Weights of a small GPT-style language model, trained from scratch on English Wikipedia: learned positions.
MLP neurons of a small language model. Each row is named by its layer, matrix (up: input weights) and neuron, and shows model dimensions 0-255. Each number is 128 + 32 x the weight over its row's rms, rounded and kept within 0 to 255. Numbers have three digits each.
After each neuron's rows, "fires on" lists the tokens most often at its 100 highest values on Wikipedia text that the model never trained on. A number after a token or word is its count.

L10.up236:091088113128136151142160076174177084133116152121102121153059157174116096154143096149128163119152134111125151130102151131142114114089082149139171140189114120100127093135131109173090177134094077170126116138153178104108118122206134163095117208101098106086104171136130135119104177184079080105099087144203101184082157129136085145080071055141129128173095084116154094135197097082123151139131168107141154079109115117126084095145099094102127159137107149184174112116169087157114112154148106156135095074136152129133116097114180124131118150118072108097084092097118179214104104112183129122148142072160125119104110106143104151126151189114090133077121090165162123192199142132141197180151132108113118148060075121144133164165124126170164118152183128172158121084129097156141112114095103
fires on: "o" 30, " be" 7, "ad" 6, "as" 6, " w" 6, "en" 5

L3.up313:155089105171126105105082148159188125163180103149177099140150104152123057161140123130142121117120113141149135146152119147159170109156120117110114091145149035157089138087116114122190128174146165128091166161150164141116114123106153147115162105123184077124084143133118144131110109112090145153167144090112063154121144128131113099140076079109138188165086139077121181136107097152149140072181198136144109050145105130123109153099139175117074112171128084110143065127172153061105149156098125119102133130157126159140145115200153169182131111092074107190183085086119081140150111130155136086106158119136118118155136063142138162089181127082071159089065068109113156076166188132133094111105105128156107179129143113147140111130217144131140076142149161105149184074142056152132144092107140
fires on: "ar" 41, "ill" 20, "en" 12, "s" 11, "ow" 4, " of" 4

L4.up633:169103106176095150132147142200164141128239171199091128197119098128127116095096131170123161119131160114077117107121094123083142161122128169132182154152155150132076076083136093126060197105108132155147129078164094081151125145132120162096049098155149115103143061165140105139149084170143186173140100145096133192116145119097078117123097163117097146138161084175215165069158105100138169137180103143124111144099105133121120156144071160160161226088159134124134172086139090102125142150131117177161130107131112143121134108121090113130130120084151087163116125065153101112117067160156184140117144121151146109126088109121110146135137065113139118129204095150133131163146149113133120135078063133104197172155145125107126129134109155148087071150128129143092092094102157107101101126088126
fires on: "ou" 72, "el" 6, "ov" 5, "it" 5, "v" 5, "/" 4

L4.up226:111093162131079154117141143106150169119145078084123120098133127152148121110114182128104140164156171148099166150067143122102168163134106141089127119142157129134088080148107176112158158165143097126126115111103110114135152115171165094149167116082159151083115166101092122130196089166162111018114126149074094099111109187128162092136158129128058120213101138143161072139140067093106092186105109128098170155141192041121159080106088152069154170134145101112133109109145136093188166132086109134128159165152151085168145137138129136154110135187118109144162156075087125168126118146142151087125119166124149113127068134120117139128130120114103103151148175138104177124065138033083115101088146217158134107125104144098131182164143091149070141045104174114090173123158121129154141108153163
fires on: "as" 35, "m" 11, "is" 9, "en" 7, "ou" 6, "." 5

L4.up443:208123059151116133150169184127090145213158103137131149160117079083154158160117122165107122125167204128134170130129103161135149173136127105082118098070153128143115189159138160101122118138140155143098141084138115196143162174094139158082113123140156141136099179128123112111125141158148108149138186100117085170107176091072108107141141154095119100132168142113191105182128117107132091125169146135146130117106118195112048102124056134086166151109098111061162124124135096130057082085110074184133145142125115198102135094125128072107193080129102115093094123078074104167092146102111174175124160142146172091065195131110140100118100089106177114137164161160169140171141135103172137198112125130112147101115138099119126141128081129149089184112157103132145183156119094103154086108097164
fires on: "ber" 21, "t" 18, "b" 11, "g" 11, "nt" 10

L2.up905:121089100110074152116137148104063109172122163170137148172089168130074137149112093109115217107112107133181150139124179182148154139168113106073168130064150144137135159189107170116114103096152174090098108139158104079132102175090119162116084105129125130135083157144135105096133129127162138114101132172122104130161152119127162094083113140095116074165150139130114125128127141083175162165179124127110150138097128152152097119134105075104129115148140078172170158067112067125109131140148133184097123086092135072167147143103161173080106110161156074088106154097109107149185155134103150232093104193102150106144155164157067104106048142086166136166177128152119118128139123182085082162145141126040133112074154124130082151145146111176136149099154127145188041107108112121157096090130162
fires on: "r" 30, "and" 23, "g" 19, "u" 7, "b" 7, "d" 5

L4.up517:111141152129068087121087096149121143093052011142146119212137125103137112129084116185172157072142141140129126142139160117165136125114128124120088093125161145142181097146134151105123186123184210124131138178169073158152134111194115112156152139123113158118172114062142130153085067156089120176137193145181145125110119084092107126152131044086184104152077129118092172109170104139115185158085165163098160085134104122134154087138075179126173158177107086191124168095147116164176100123134127120180160149148131090104134146100139163146080108137152103160144145132097079157140100114083147122142108154112093117110149136163186199100166132172129090157101154136101126144145098117154157135092155139109082115059097169079143120172115084129139097140153116097166138083112078130134142129129122
fires on: "ad" 48, " d" 28, "D" 14, " D" 7

L6.up19:143148124114154119170114084116143160124102046141137150193056105120131130058065162133185168084081175125148135157163228143144087108141125140085132060083148128148123120158144143163053185116159134121077096151162127124198140163138163124168124120160165129063142110070192065106136106128151112145107124171087193081129083102116130121135165076099158110114117141154149171112134134109131155164098171103064079097163083157127147088123134121073131131142105087215106159102090127161131068103068105156153136094146144142143151169154107171128136090174131132138155168136104107163139105107127136117185135101113121146098117143106144185085171154138133118137089118144111160139117110131074146185142176128114130132085145132111143087096138063122145090166144101129108119066117120124191077136185130
fires on: " D" 66, " d" 29

L4.up221:147117157131121112156106141114032119127136096102149110169119150140096175132213124119126123110090136240100157122030101163067167105057135147123099166158151081157113096109112090106155177118137182138104109135129109070102148157090115106131190095125062112089094188121093095152190146146138160137157206120146118140159139121155113110114093121187183127082141118165095120180113131092152161143180142089146144152128107095133172077088123141095143155131137068119113124144145138154133167116117138125125087167201175159129151135104125151105181138115204173161133153141132131134158078105103100208065154116131170109124146128150090109138169114184113139130120115180120163103087127133189147133137110111107123139125106134129105180080126097093102094140150097086113105167089097105146160062186119
fires on: "ad" 22, "ent" 18, "b" 14, "u" 12, "ot" 9

L8.up51:063082129102133056113087131122100142079140152130142139079155145133153103136111170083140166165140128143121105175134134123114086121169150129118084173128144199133152119067083169141184088131171105124126118178139180083075154128133101111167098149159131133132141118142178085152128114146090188078159113155108174173135096100129099086095092100048093195130096145123113155148118095092126140138163128093101139109152107089083152112106138111111096148134156134074148152143144130111183099161108132123149136169159145165134117121150209083138159151161175134185144184109178178132143092114067141132091100131110078121123130150162066153147096095084092159061150153098062076103109152122161180088094136126111118149188176111048114146085100136148146082187113173062117117133146140125201165171124155
fires on: "x" 16, "l" 11, "a" 8, "k" 7, "o" 7, "us" 7

L2.up228:167129149120169091119141139115106171170143110134098170134186145157085103079138111130164147135079104094164127115159108153093152082186139077097126130107138113136112118134116159160136128152183170133098033135126170143128129136133180118151191149130130098124134158087118203102107171186129103145144176195066104098058121130111052136086130085088093183147149169084132154148134170123115179104154145122092085100127156097130158116166095135116148160132103157112140218061164172139132136168110128084083137154115118183123147068123114167139104185183147156147121122106088123120124121153109078111105073155110120095138100121101073131176087039083141126124118191177114130099130170177114079122155132065122085120110149184096129117115122116078125195078092108169127100105164153130150151166141099
fires on: "n" 26, "en" 22, "ent" 19, "d" 13, "f" 8, "or" 7

L11.up748:140162120170150083192147099094122106165128151173055151122159069164182105121164099124057092156109137101107142141046125109130092106103103165106121134090120139152117103074126080068129106170112126138140086084123060182141129101094120086144142129169177143126140129160105121139171118127183111125088111135146116119104117163114161153106172094039086124154090133087121156108127110137101139153105095172107104144152178129128158134071134135084154151216155142124088154120137114150166114113098154128153167172141164165162146090135144136163126128177120128150130146104151122149136112125152053154139142107183130164200111140147117064157170113149161084106165103126076086126140105056132130097082120187132136172049153158138158098108079080161140188142154197061098074114124130176132131060150098
fires on: "s" 28, "as" 16, "y" 12, "is" 7, " S" 6, "a" 5

L2.up637:094146161210122145116209101132040105151091132095138168121121129129106146135132143075145148176136128079097084097081207137103180124147120094125104156139098164171133077153155148177121120111169169108116151126160127122114102093098144114087103146165111076152157124126145171104082042110157074122158108164156231099139150114149086131084072089163140176143110083132171155177157118162150102122076117110088115145098108178127081085079106127160146134152148143118127110123095115058189091143156176170105147104155093139109157196107130135060176116131085166144109093168077115097149163167129179140103126168147130141097180121109140140100129143108115170142198164158126114111115158162136117156136073082137155117135116187100129082115111128126118154082121140134081123200112105087141087149100099
fires on: "ent" 23, "p" 21, "ar" 16, "w" 15, "e" 11, "if" 6

L4.up343:119113090087117129140145088048139237157123125103158101124127132206106149127155156153071147149072088164169173101132133087125135145095098108100132111142154137129051106140134114086153123102061202114131161120135122123133150111060134117145101124214138137174164095150155106157121144188156163143175175105091095133098059100098067153109149125116120144124145087136080151106173084160112140190095082158094164158121129098147194080141151101117118109145120140059154182119108160145114076149072152069144128113099107134168133124095138110155123138157160132188139153142131145116090125130166163195111146175172126153171162078132098105123149102118134151116125143130137178101113135129112146139192167147093047142084106101176114148120069108133162146180121138119184167064100150158134147092089142
fires on: " his" 42, "y" 21, "'s" 16, "is" 8, "e" 4, "'" 4

L4.up560:199087136172156110116107105095154137139105117172124133100140158144179159122116152064167125092075078137172131127081126121143190127115117133063142115192162093106183166100073154136118184124092124093115152084065107106112147160121156137165214144126079115152147125088121141101140084083135176113108101073152143076139104128136112153116106109140141182108103160094186141193155119177190161127123107102122112119172155086179100109133167199090116165134142132077099157171138088157144113144059164127127150149065113177142120118168126179164089182166087084134140141072145116111145104078151098139130107085152140066145123142074067124146144043112135184096111153141107129138180109180076159148166153106120100128112128097135125103121113136144174136117121185114168086144128145161077185162125122
fires on: "f" 53, "ent" 23, "est" 11, "at" 8

L11.up275:134090126178134124138105134126120133133085147114092176133137092130184111188093122104097102093142150135126136195079171092117136148154162144131099140166148124124138081124131114133137109168102129095129153163132127106087166115144124089063187172092147090116115149135102151125086134163107171164113121083097138172118121133088168186084111185146100080129146073201156132159179132136136153100198142152087101155132078166128126126161155134135103143121115060136139119189190065136135120145109126092174145108138187133104141091157126166132078161057080091183074110123183096103137103177135138147136094089127157073064149071102070098107101184087098133119161161078102115150087101122161141116210139153117141155074102153143128097102104188117168117198159186163089110129095197113148126076107112
fires on: "w" 30, "s" 15, "r" 6, "en" 6, "ed" 6

L2.up34:117074136102129174109133112106148099193117088104106132116088125184157090127115166104096160182081171092092136125166071132135135147128121106111115127116123102059136136126148097137179165121085159056071187142113098093136137198102119127130101142143147123128154116064147128199130165101148108139152109131147206108114122151178104126088145147125148142150114128174150111125142189093135170088131085167084091080106102101129167073170127152154107163163182090125093098154021141133145152148129112170082141205135097145106170154154121164188102147163092118088078159088161101054170106150113153073098086088098141198123178143143127162127145122079185139100131134107115147135106174154122190104133160141148163095126082094157135159101115094157137082069131148087152109138143152099111107068087141
fires on: " wh" 48, "s" 47

L3.up978:158115103188057110131108129140096178145174126124139209162097051150088125104207109094122118135165154145102150117105115100115073152151163138079100197111141108112123151071128117144110200134094115121191128192136092167146118166155162113144082112150180111060095156168072166165190100181144129126071191121151147098136132138126171124149116184144132148143172086126173149177090070129161134127144150176116132169097117075085147071179077105099094138163111105162114158075154138114135097119078172123109163095092147127090164070147122117124097126084127118115131133107136109177142094115091133163136138172180103094167147146142123099132122131126080107119089151161035111119128139113108145134145148131108190151068112140057116141075106141099068109101189118122108108112135140122112153104172120
fires on: "ot" 23, "oc" 22, "an" 15, "ge" 8, "ad" 7, "ate" 6

L6.up888:089104133117151022146111161111159110116119132123162143148126163117165159080151181121070144125139104121123148159134089120155120112160180138130127106184086135177170124175174121131098084143158160132120102132174165107103069104181107082121106148129145152106140115100129115099179121109093092157162149142171108082038094107166127173145117148133113139141192165145185121100077102127157155144176089152117047115178086134150138121115139092102100147183199093072136092096167143137115155123134156144123240121153122120128149127133168097110108176125136128158149041091086078143107137117123139156087138142094111110083102164147103139133089104142127121100129103194132134131143149161160102134066135113116202127114127096132147158111095051140133110143150129213132138105116166031094110054105123
fires on: " k" 52, "an" 20, " K" 11, "a" 6

L2.up191:123142120163124109130136171099196078172089133099157135180133152102162151172142171060133143177123137075112168137131093040167165105084137105145127085175118078173136101129116096133111139122069199117096125146117158161118065155123124083113120163132129161123159150174140071157121172117082190156076141131130123093110113162093107137143157133058069123153190176099186116089158137096114172114111120161135116116172089124068124039127100124126124146138145099119134117112107077110204130152117132092125136183061166115119126080091154165087145112133114111121177126116112126149077104130204110161073135180133115103173168145126145136147112102189111127136131091187123131160101166130072049168140151199161090140157162134110160093170139084129123092129148143108101067104099111099104109130115119
fires on: "id" 18, "an" 17, "ad" 14, "a" 9, "em" 8, " a" 7

L4.up186:155117107172113113165159078176099135154125183092107129112102129102163133149108116169115138121056128163134122098100169117160151107120072126112096153082126122168121081087160156145133100099118131086117114119121126100117131114122123097130133088078152117132125101144137178164152113111161106101136100151132104129147160106106204157130134070181115098058157211138180196210110114177173193135177172100115111168065165155147143100114079136172123100189144075149109121128180134085142083125114143129119130139109059144208167087114008163132114146153089168133066155166097147125120155150132151147090130102106168165100178082152095126188150136143124127117181093164158136162146168106125108125107087116078125092121111108121107060164120143123132140099117147149072189147121180135085120148114189
fires on: "z" 12, "ak" 12, "t" 11, "e" 11, "w" 10, "ay" 6

L6.up975:108131092154113116109084148184168106111110113069084100127105129160162115117141084166162100103112100132131133144134121141191128119124047192123145157117113142151149117131134140142171148130121159175113144136146105179142128141159117113120186137119126129091066135168086151133165093113102117166117108128078117140104148167151117109127126103133171130150099128103123057107109200066129115084167104086126069115152104117110029102073110108064115158166155122185113125147103120188153098071107139082062136149127146129098111147128136122152119157186091114138147045163080092130213091121210118143120186152190160120160085172193061150094163170171114133127094100185138149157121124109175140087183146176129119187116088195092135119097170135139124111102096092075146146115155113135179141137138112
fires on: "re" 40, "as" 12, "h" 9, "v" 8, "ol" 7, "ad" 7

L4.up527:177109135154171137166135132141105126182064073101113059106140124135107159110115152085137173115167148087099151102061191104089133150152135144128073122115154185160128117170093100103149109085172123106117138085148129149126103105152125109114059120123122123141141119089108106153103100127162108119150169184087136082077122148142122120131111059133130083120166187181171131197096164182052135147069085154126070119111146059101106155113092183080104139177139116123139128120196114107193110130096119085121152097144128080086148109089100140131092144142122146170167189119131141121103144114117104128156141094213110123075169191170158164123100086126230147105126109169159099144134104134092146064078141164205152131160136142116136087156098144142122122118115141175134109139116177127140143125188174
fires on: "ast" 22, "all" 9, "st" 9, "od" 8, "ut" 7, "ost" 6

L2.up242:157108116115102157135113131142089200123110096223143094139156142161181079109085112160065115131123148169133114051121118058118194151147123079111122146158149117121147139084155065081163084153061135141131103126138123127102129135094087096132167132159123106144063094151081102134163158138122162109114120132133097156115116092135075167126141121132150144173112084082101122136219050163152184093076120124114098126192131122124208076181054083100160095129141142159109180147124132110117106122088177136119105168090156145203131142097207132118151121113088137139153152130147114102200107151155170190125174217130073121145166129134106110127124151131111134099126096127134122108110120118151120119165108109125093152145128170157115106090144130145067112133150118098201183110088140153096113117070119
fires on: "s" 41, "ir" 37, "'s" 18, "e" 4

L4.up732:127087135104126148128110165098222105077095098115095165146164184105131071187063099109173074127136121122116117177148151067143122085142128213137139105125098176123139058117169194116077094096093061129156127155104127102123115125112103135149120080123116159131162162069112124088121110156152159120157084142081097124162161120121049186091153065100073160179107139165128168129166119140189150095164147128122180161169111171168168119106128129133084175170131139066083173163140132126186113108103121131165142141118121124163080120148152185097151103151168111108065149083183109119173152092124195093105094084171118110133138116155126143160118128130110131110167132149078108127078114133157157136130102142128190197156101120172115119115124138110159110170109084074128100121156155116109137127105188
fires on: "o" 19, "i" 15, "a" 9, "ing" 9

L4.up26:161097130168094119082132084206196141089164145132082109146150138096130123150092148116160190195101133148158070177109154099118117103146111104123075105119141185138153140121173073149186065072126146129126139076163134115168170119135079172219079137104176110087133155139142133153152107133109151131163053148123104083128134127124101200184130084156155081224130109133194105133160144072178113101147168104083146104128113132138149123160144086122098124124110119160133129085140115060137092139101113135139133158103121121125088110086135125153125137115156144131156147137118147121106127117204191138195155201136091145102149103131154161137099086119119112135121184165119100098146095156126100129102160110151162147107067205129104070141136149140111114133075096116128097129057129186070087162088132
fires on: "a" 20, "ld" 11, "e" 10, "n" 7, "o" 6, "od" 6

L4.up330:083157179154186114094137135147158126167113113128140147119180157160105138114141141136155142114115169071074129139162129121077210097122147129101138086129116143129174114128099154147183096099141095089112081097093152152175183141047079062129131147121187068136122117141119144101110100124125099148122163171065146158096109114095092145125121149098115144124232139135110149112126134121193156153091113169118130127099052139161163107072114117143082122150155166122067110133154110140135129140116082129104105136072095145103158107151088179149126148149161176141105092097099163162051082152092167140186111143236122096083112139167117150141110088125110120128154186169113172074215138108082123073163141102139145107171099103065131139119161146084164154116163153097173152109122149148136180133152126
fires on: "f" 76, "c" 14, "he" 5, "en" 5

L4.up223:188132140157168033120151134152100129173100121103086101112169124083107129135151085144165117135154116117142163127138123100172143146131121086163089130133227134185129155165130111055137183107110150157117109133083098076132119158088087125106110126153111132143113099162115111197076196167174108117096074156092130190145074085104073127143108131130128104144123235123165097174151133161094138140104086082142090120114156149094088151098088110096134121111098126137108146133114080163102125078108121080132101174153144082172157148155111114105123101122184115133170167149161109140102100142105170084133132143110148172106106159128189148128187134144138115103196089152133117133129139083094111078156146154148168155163183144173102073212115158141124090170148130169131066129112124104137121028159135
fires on: "z" 22, "ut" 19, "Z" 16, "it" 12, "all" 8, " s" 5

L2.up736:192125151137101170145116183135119151134143126104123146109175113104122101123128104127150124146109201102065078207139103073167125127161114096139114099073165138070130111125074133157099110117098100057113121093113085129096106133177119098117163109140183138100137126168137117120122105132164121159112105095121090169135132098143162152100115105154141152182065126067195109105146139181092139162095125115175086175124138075158114120087091120143137112193112143161105080082100147080158143050147137104120168158094123135196166135189115173122141139175111143140154141158107128120126154120139115058133182174130093123172121157129119080147130170176154094193152173131143113156060133086172104143105142146147080105057161054130110124029126076202137162137066138110128158148133119113134094131090108
fires on: "is" 33, "as" 21, "y" 12, "ar" 6, "ec" 6, "l" 5

L2.up41:153103147167141138128138120112092131169090134075171117169147144143091086143144153121165153217136144178067133096029148164118150069078116163057132146166152137134165117131159114158146114140174155105130134098100103145133117141116134095153092135192144133096178136131091114139094184114136128125157100134085096103154102163125084088117139134167133136127129112124090114125100177213137093125091179074119102107060136173102118118075106146053100184149061096166102135113113121090139142129134090160101113133115101099176170186095101129185189102088137145168073180143108124150131127123140182152083076206099194126121108137146168154122157115079171080137177186117112114118133058131161146057139114162147144148119089145127129126099074110146122097117154177141112160151139148057094118137127151
fires on: "m" 46, "ow" 12, "w" 12, "p" 6, "iv" 6, "z" 4

L6.up947:087133112057157154125152166122220169183105127169152080169130144156121093118146151046165123148131128156156114162122134146108105131121169164144104170106132151116147095088157168092171102131157102148134173124122115135161131136187082132127135123038120134117117122115164071133131152185129181136101084146145175092101141109137058133099200120085187145139100114170104169127148159135074134108169107128094174079144113118152140175147085120165099194121204173112087111114160160143120135074070114111161138114082120127160091113144148148093111107174102103099145167126163142098122095089135184115116090108124080114113189170127042155095188139099135166043154161129122121157103118070105111094136167112153110185150174117093115102089078143110135154146195135078111092128095133084130124102129152
fires on: "is" 19, "a" 17, "ed" 10, "i" 9, " a" 6

L8.up178:110118124132147129109108080087146182107158123147104124127152164105154186103111191136145144106134158171079104167192098163163101141148113096071120148106113157085171141086069073194181178159137186106146147143143062080136098131135140133146120153093168133141164157115144169135180116177142127129097145085125165177112136135147082118043105138121120115206141097070182177097165219155129157088115127148166116097109186157139146111119116131114125134127127093098110128163158117095138150105119126134131133137183206111117107061155072145126071079136061140115132138146172119135077103095106205093097135128105101093103079114115132116144082134099118126135172120118125167132111127150109129145182097132046211163114088176045125161160104141105146098104111104116140167109088127137102118096091164
fires on: " I" 37, "ou" 31, "I" 27, " is" 4

L4.up790:164112131141141109087132097119078087158086141073080137133172122143125193133077132085180118171145119120094061095101178157136087112072138146137087135096145144186136125140127154162125099066116149058141153010133117111132160148096159056161120107107166156125117173125173100145144124140130070121111082140108143118100138135099121135120140165166138136145140203155108150148174159163090111139128167107122079128155140085097116161091174122165116142055122155184163122107112150158118093130136149140142072063125112150125121083100145138136106139128150184120132172114106062109177211132092139132070118167158163081114128150116040197178097109112127119128170197155115172146124112167084083119171103158093145088182148186130187079091113125142115140103098127142119140143094138106159145112091129
fires on: "om" 21, "ec" 16, "w" 14, "ent" 13, "al" 11, "n" 9

L4.up565:085079153127150155139158145116123088135187114153126114058148117098142132150133108155109147176166139180101162146124072110141154148136105155142093105178130129101147047152160101124180082121080076127109096119104158130095180125155154088138189185094166072153101110181061102158083143112149126166181126134111136150140092188117074173084069134139127114211127130079095043158152115154127169130130129148078103077145153184140148108071120177152158125144147096192141179099134190097145109143096098141168096081114195142131114118132159187143090110137084159129139094067131107128146101106124151104137163108120101158165176085157113133104140159138139150084091119116188098128119145129167151156179095082171087167102104153151112067140159145145169119143104179150141135112088125131130135096052097
fires on: "ly" 42, "o" 30, "s" 11, "en" 6, "is" 6

L2.up506:148111125149149154114135093177185133046158028127172141070141119114103132123080172119126106164119147121145080107124169127140156131142113200143129117083100124075132157157146129084162089069123110153062154054155094172137159098108117105103147127154139098131040142161119084115173133122117165111157174165104157056156136191118101148157190096147069109165120109137054170083106171123137130119161144152128148024182095152139120103140150110137109155190109072163160098129116108119104138172135104190120134110173138107116149128114131139153089117046103178097139031141111105133154093161076170153132163170130141112119080122102159130131116144173131147109118091140125150110216130102147133154148118161162122097138130196157146087155106102135154153130164116143127129152096102159138128143098109
fires on: "s" 41, "ld" 23, "od" 9, "z" 6, "t" 4, "w" 4

L10.up1021:128114156103137121139189163124138104095104192180162118162115151129204173145140148126122081090176133118185121108107132151155143098081140140084103127162124131150140078118140149103173120144132157086070149110155127119170097075112155133129140127079141118084138139166129129125123159070167112139135182146116210148182113183136064102107099108119103177134061180155146066109116086144148076132137103120128118104066124116185160174193115116083109136160127092156071113118125162118102124159119121042103125131158165109112115162112093103054117078099077168136149125103123104094172167160073140159051147155184145091107083176113156210150137146073147128179148118172132146147158117156091116132140100079069126118182154176117133091099153142107143160103150100082147136090052118123169163144134120
fires on: "e" 39, "al" 17, " r" 13, "r" 5, "and" 5

L11.up883:151082143136162083095114118162150168159127127128135093101176164126118147163157148100157109072090168136083087161193191117131169111080195166120050141128168144139122136134115199117154166198143113062114147040126135146139139113090060127106156137135175108056096123112154124155171103113155160178091142085125152092138180105137113098074136112111136120115159123122133057122182115132139111149136123121118140152074112083147118153176145188072120083109182155108131204166128155131122165104121083118140095108116207175120066148142071142109164184075105120118139142093167127146119115108118149090083140120118101083128139122099125134106147143116132225104157088150097183124134142135108143083121071105183095155145155154140106166092096093131050148129089111150098133151157103131115070143142141
fires on: "l" 33, "n" 16, "ct" 11, "e" 9, " J" 5

L3.up124:108111130154175152155136172099166104093159162152106123109115182122103108145091141160096085123101115158159084170145112143166173104099159155116108136112132154090137164138128058132136168098114137092094160133116134051129108109081105126123116081082150157080111142122162172109124117115140143179186104133131117112106197132117178126135169184157145075124083066156181175189219116096060129070152185148143181086128131093150109161130177136164150183104160131129131147166103091142185169104141113132100179145050175144114110155074124123132138114122081124173153121171120095108127068121125154107117093120076101133094106142122073144094157100119113140114163102104113167151098125137156112131086121155103172157139128130182144213081131106103150067112209095112078107145099098176096156094158200
fires on: " with" 52, "h" 14, "ing" 11, "ith" 8, "r" 7, "n" 5

L11.up858:128135144092154076096154136160168169089082103129208133138135103150119113109122134191082125108133155167154154145098178154124147222131093121070118138169133115181112098119177101142135248055183123129124160143184089114141154169168157128113158166118150081106106110102118110060103162135120132106166102125101121125143060074138088034145128153102151143185116142096118156126137118147079161108167105112044135162134104108121128107172103127147152173134120135170121169083113084133135141082129111131134173131186104098140125160104111125139144147138111176131115104129139107140161128128121094126093113151105143180099081057152082195095153131103049101159156076116066137130122121126150102191164169129113111140121115140142188111171183138133108096176117118136053130123126092124066131156119082
fires on: " d" 29, " g" 28, " D" 17, "t" 4, "D" 4

L11.up81:080091074109128112121118132165118149138117097127096061101159165094130139105174129142085139073099142207131182106140123147118074103162138187127163157121174114113100193158165153161100121129134152065116171101159198095125113173073105129098132107115218169086156112119101135084160103077191127110109130067148140095185175158070173117111123181102143161134142130164134168153108132127103114136126136125172062128096085139144078084147119156136135196127076101141139145125106161092133146085170159162160109115180133152149111148116132138062115102109124102136171128118131095062123095074090151112163119138098126080097151074144149077096135153127159177139145163168039146146154168110099127142148152103128120126135127105093112122082108175116101134150118178190098094127190081168093181159122183
fires on: "ct" 20, "p" 19, "ist" 14, "it" 11, "e" 7, "n" 6

L4.up371:093099163175113090097113086113123088176171131132165140127135129164119064113110101142124152171107101121140099140108093150137060129150129085138166110076140153089153137108107145179115210105166146073079130137116136100113097097180170157138141136123149098136086163181132122156112127141126123176189133125078124122152161112114143081147151080111133104157126175128124195087115139184125074139154151090188111075152076155191134088146127121120149099152198162051144139098116117100115089116075094104143150138154130137120138162135168131125134077117115140141119147161066109096135154118198182160093150080182174114169109190170143076139127114129129122098132159171093172142216152091159120170141076026109108117160149082134160080062141134159133169127131162161138123074130048151132111132106129
fires on: "ast" 19, "h" 17, "est" 9, ")" 7, "1" 6, "i" 6

L4.up106:161125114145105128116163141092227156102129158113129132118195115147106104116147188101114132100147173186141133129170123090116089121131100178114098105114169132108149076091062134127130128111080126137134122140147169084158088135118131082159137123115211136084174102142131138118105148164111122149083086099151156147109058128152108166159095126106113109105083125070188121171116135181133180109193068101152187089179130162169080179144144105100104075102089175152072115094102103124083098116143112093111159067058149125131076143112096108140092112126125107176169143167139135115111146139177150069151139192130111138122115137205099174136136089130178111113108214155140150078164122065145124135147218169098150133099129179133141084099157152117181098142136169147143147098132139126081108100130154
fires on: "a" 33, "ia" 10, "ra" 9, "o" 5, "e" 5

L10.up348:107193110126138094165153120157147110110150233160131173170164138067161122142095161104016118095109089113118083052132160154116105148091164150073099155127087125157082073093134166158131112159098129149101130116127144158117075115132111124123100142090201134094120132091143151136112154117148087156128201112150148185185114107116144108150073143068153081152103101154150158162210057107118157131150125120146110119099174144108127155167121140130060169152134114157144159102141137132109153151152127134105144099067139132146084109062156082119112163097066094166160156146120085161123107178110141109142151179080091109144152191169147104113098172134144134172148081146083173115131131137085114145095108128111208145074198126156102110109169086138108148154128140101087114106160111168085134103128122
fires on: " r" 23, " with" 23, "r" 14, "ly" 10, " st" 6, "&" 6

L4.up238:083134074084125132073169141112108138087087126189118116097114109119181148128143142164156169175148140142082156133164099105125127166130070195123139157168146132163081144164143147186112053176173127134044110091153146124161133130116120101136147155085128133103080156175069116156128117145175136154062097092102119130126114111089142118099122106135128089099098125131133069133077180121177142059107154080146088143171135117119146129120105074132122127143120097110103086140078114122159123140127104117193130168093163155135117106189163095216186110120140108153151134146058116107174124146155118132117135163142128140142166128124147145101148137127100096183185137193079089152192115142118145161209073081118098217062041136135153123150163143129091074128143144121126145116097158160143127175124176
fires on: "e" 46, "ad" 16, "v" 7, "f" 6

L2.up749:138173093143140057087183081077080127122072150095120130077114160129095139129133066097102127093043139169160113133121181196161117100098107158102094163138145137138084196144124168128078126152124145078134084182060125094113130119091131139100167165125080146113164111112167170068160177149182110079094140103130105179157149134102186104107113160112135110110159153096157104172105160108114157122115107102144129132107184115138134066150095160110133135174156088122098146160127128149113095063166104123128141156194076104125035133146132147118134126139167134114112112114063149159127120165126150151185117145153154079188178087159135108155146128131214129106141156116170106144119112132113169084102068066122115122130168060148117122110071137169108131187123202113097112137146115134082142158154108
fires on: "ct" 53, "art" 19, "y" 6, "ist" 4, "ire" 4

L2.up115:120078103132114095098161161173139095146095156115069120176099220101095149175149185082143128140074155087136117118081153119115128116128112105162066150148114109130113096127135085132204174203157161165121132113128120078142107122094071119064163133120119110080148131150139174137090101117156140122157144140059162146127175173094110051051091125114086083110121123187106153171157083125093092178140187097156126142120100182094065063152117101210137102112106209125122181155136142142143114129155129160118151116104134145106141142123106163145112143129113129152109104126101151113141115155164133148124147128171162144109158108144146163141098092055097148118088180126095094164099109204091173187138148155125156151124100133147130164158104118121080103114122112076136117161134160047166167092091173
fires on: "o" 40, "e" 40, "if" 13, "ear" 4

L2.up533:147077106197085147171133104164067184115100107129065085153118123140175062162094164111129125113099162117112122138115098146168179146173112137073085114104092147137104128110116146106082165099124138117105137096167084129108106130131157110137114120091181081153139112075133129152167169137165177161075119092079144182076133110108111102071159174161066180162107065178157128076168210136138149151158030142140133103163161163131126123159090132149092103167172155153112135145107120122169111178113167108169105148136142105065195116101122160131112110133106144117136153099138106128160086160174218095097168151112142150148092156097148154071067090132152122069078106131148115168130116125166076132175126183123131099119156137102126099087105091206136110143117108127137092140175108142172114110126108
fires on: " wh" 80, "ou" 7, "ust" 7